{
  "qk_norm": false,
  "lr_mult_o": 4.0,
  "lr_head": 0.00337,
  "decay_shape": "linear",
  "final_lr_fraction": 0.0,
  "batch_tokens": 32768
}
MLP neurons of a small language model. Each row is named by its layer, matrix (down: output weights) and neuron, and shows model dimensions 64-255. Each number is 128 + 24 x the weight over its row's rms, rounded and kept within 0 to 255. Numbers have three digits each.
After each neuron's rows, "raises" lists the tokens whose logits its output raises most directly, leaving later layers aside.

L7.down669:184118145121138154106094117133165126113173124164140150144101152147130126107122093162131153146149114108154143123117164066152081093148156110121110157111125109096141097147110119132159114125123054129175111148152116153116122141121104153122096120112132192124129128155133088126134114088128124180116127139148135128114124126155111115139106159121084137173112115109125126141114109103118105172153111139080132123126154163131151134123128162163092141141159146157129119133103147084140072122127133142088164097148139120090131096109194098114124160128131115144085107148125136161115092181101180085
raises: "nt", "rs", "d", "nce", "r"

L7.down972:142164133129151124172151108115132109107143141163089126114122105161099128060136134141143137108172116155112138082096123155140143139163128151087124089133133090101107132090107116156115141083106109089101118089131170103135126105146126132129135151121143139131149108104142126131119156134144172133145135100106133129150182090154133130117103112148146121105115099152012103140113118087141128095112112196090145154149127103130110149152176162141125113121128121148117149100111057119147134105122107125112103170127163134171100133124092104128129137102113143111128120119152114095102126115158100113
raises: ",", ".", " while", " he", "8."

L6.down1254:116168143134121175148120091171114111137125110124171157108157093128106145180125152167143154110119112173119132170098149126120117116152102127133130114101100107140123130082123152118143081111119162111139126123158116148215088218096127138121120127098137124159140099123123136102164120129113121131116140133098123167156152083152119144120119100120105149142119131119106148144139095158100116094155140126108155109156135118152123104141122135147139096141134125130119112123139099153121130123103120072136135107122169121148113189160130113169103165123157124087137137138115119138140143079148093128
raises: " Succeed", " Other", " However", " While", " Later"

L6.down475:073093125162166113109183132106184111091111123109142181065113156131135106122090131127127118174141106118115168165153135141135147143093120096169110133126139134125109124164119144089141123105134143115133136108113136151166143163156110124143142115083082114120138155117142093143116135128143110120120174159125149072153112157143151123119148101110158194183123125152132127143098147118151128168108119107134098095123116140161130090122088104172135119148133115154098101097137124168137141127096106113111177131139121101089080127096171095099131169111138100138135150112113163155147151133121113162
raises: " remains", " holds", " fell", " was", " declare"

L7.down1426:137102129127130163126128135145133161095095156132141114101125088139152138123092100100139145124117151104111127138121114108122147125100121137103130151097133145109133171091151118119140165152104104114110159107096113115086111071108111132136080152127103129134164130146117131122092143140141087113127127104136168169134113126144157169150118089113153139121101128147188147128158122131129109085111179130125160091168131131142063107122134147121125114127098136141152135176130134136124093115176128108155132176135132134124170115117139159172148113148098127114147133153152131081119145115140159094
raises: "ulating", "tori", "bin", "plo", "pl"

L6.down274:129133141146134121118134147142129094148097189168140127133131133109111136111071112119120093114096097120112120107134122117163087161145124136096062118129125101126167121077132166128111103161135144160120114104132106098163148147108148149140132153125125133117156139103153179137154123157139162106152123128144111145152146134087121066149134156135094127123148117108141116098148129188137143088128099138130145096128128152157085123139156105114137129133146132154111112122128143103168099155132124111140117128136156102129158144146114108144132146177142134129123169160117090131103165145123017129
raises: " It", "\n", " However", " This", " Its"

L7.down1130:141120120112153167088131150136137123127119128115170120155092125106110132125120152187111123161098117098091091146159119150113184117145134134107148094092111144127145114121114119098132119109104103102115148125149132120126152117162163098104074163114131109089122110135118098116113146107086149155141134122113123116154180123140131149117119139124152105139150116087231119115120089124090096052117101132097124082111113142118137141125111172130090145170130167147138145168100144151114157104132119133183150122147111081138134141123136126136113190133160174127098150144138130127102120114145138154
raises: " being", " becoming", " serving", " receiving", " attacking"

L7.down1365:137154100107122097074112109135165131153140127142106149133127150173152104139123172073160119119084109125119148158141106149125147135118116155062110086137114122118112115116133146139127128132167134158149107140135099148140121199147108117141096175146143094133124101110110127123133140166162118165113171126088084144126137119120103151125139128086092116121069135076152133128148130135129105122152085149112119135115168153154152118110113085124137170126137097124142121101143131148128161121122149109160117119115126146187115185187130105138136123127110115133151091108104107118128143143131139152
raises: " following", "ification", "ified", "itude", "after"

L7.down1000:150144156139127106141152117136160165102162173110142151161122111153097103138123166110088127130111117140135086160072127125123125100130147138126094123145083135108126118155093121174115094132120122121132119138106156114096122092095130148131100118177125148137092117120149122123106093152120145133089094130132102130132126129124174134137152120129083098103127136130157134141126139123145175117138134131147123115109135133127116129126107102142119149130124112128087158151118114092121106167126126103179105150070139121133132191141115121120133127100109121160110161147111114109149141120183123167
raises: " to", " towards", "ed", " Mid", " Pre"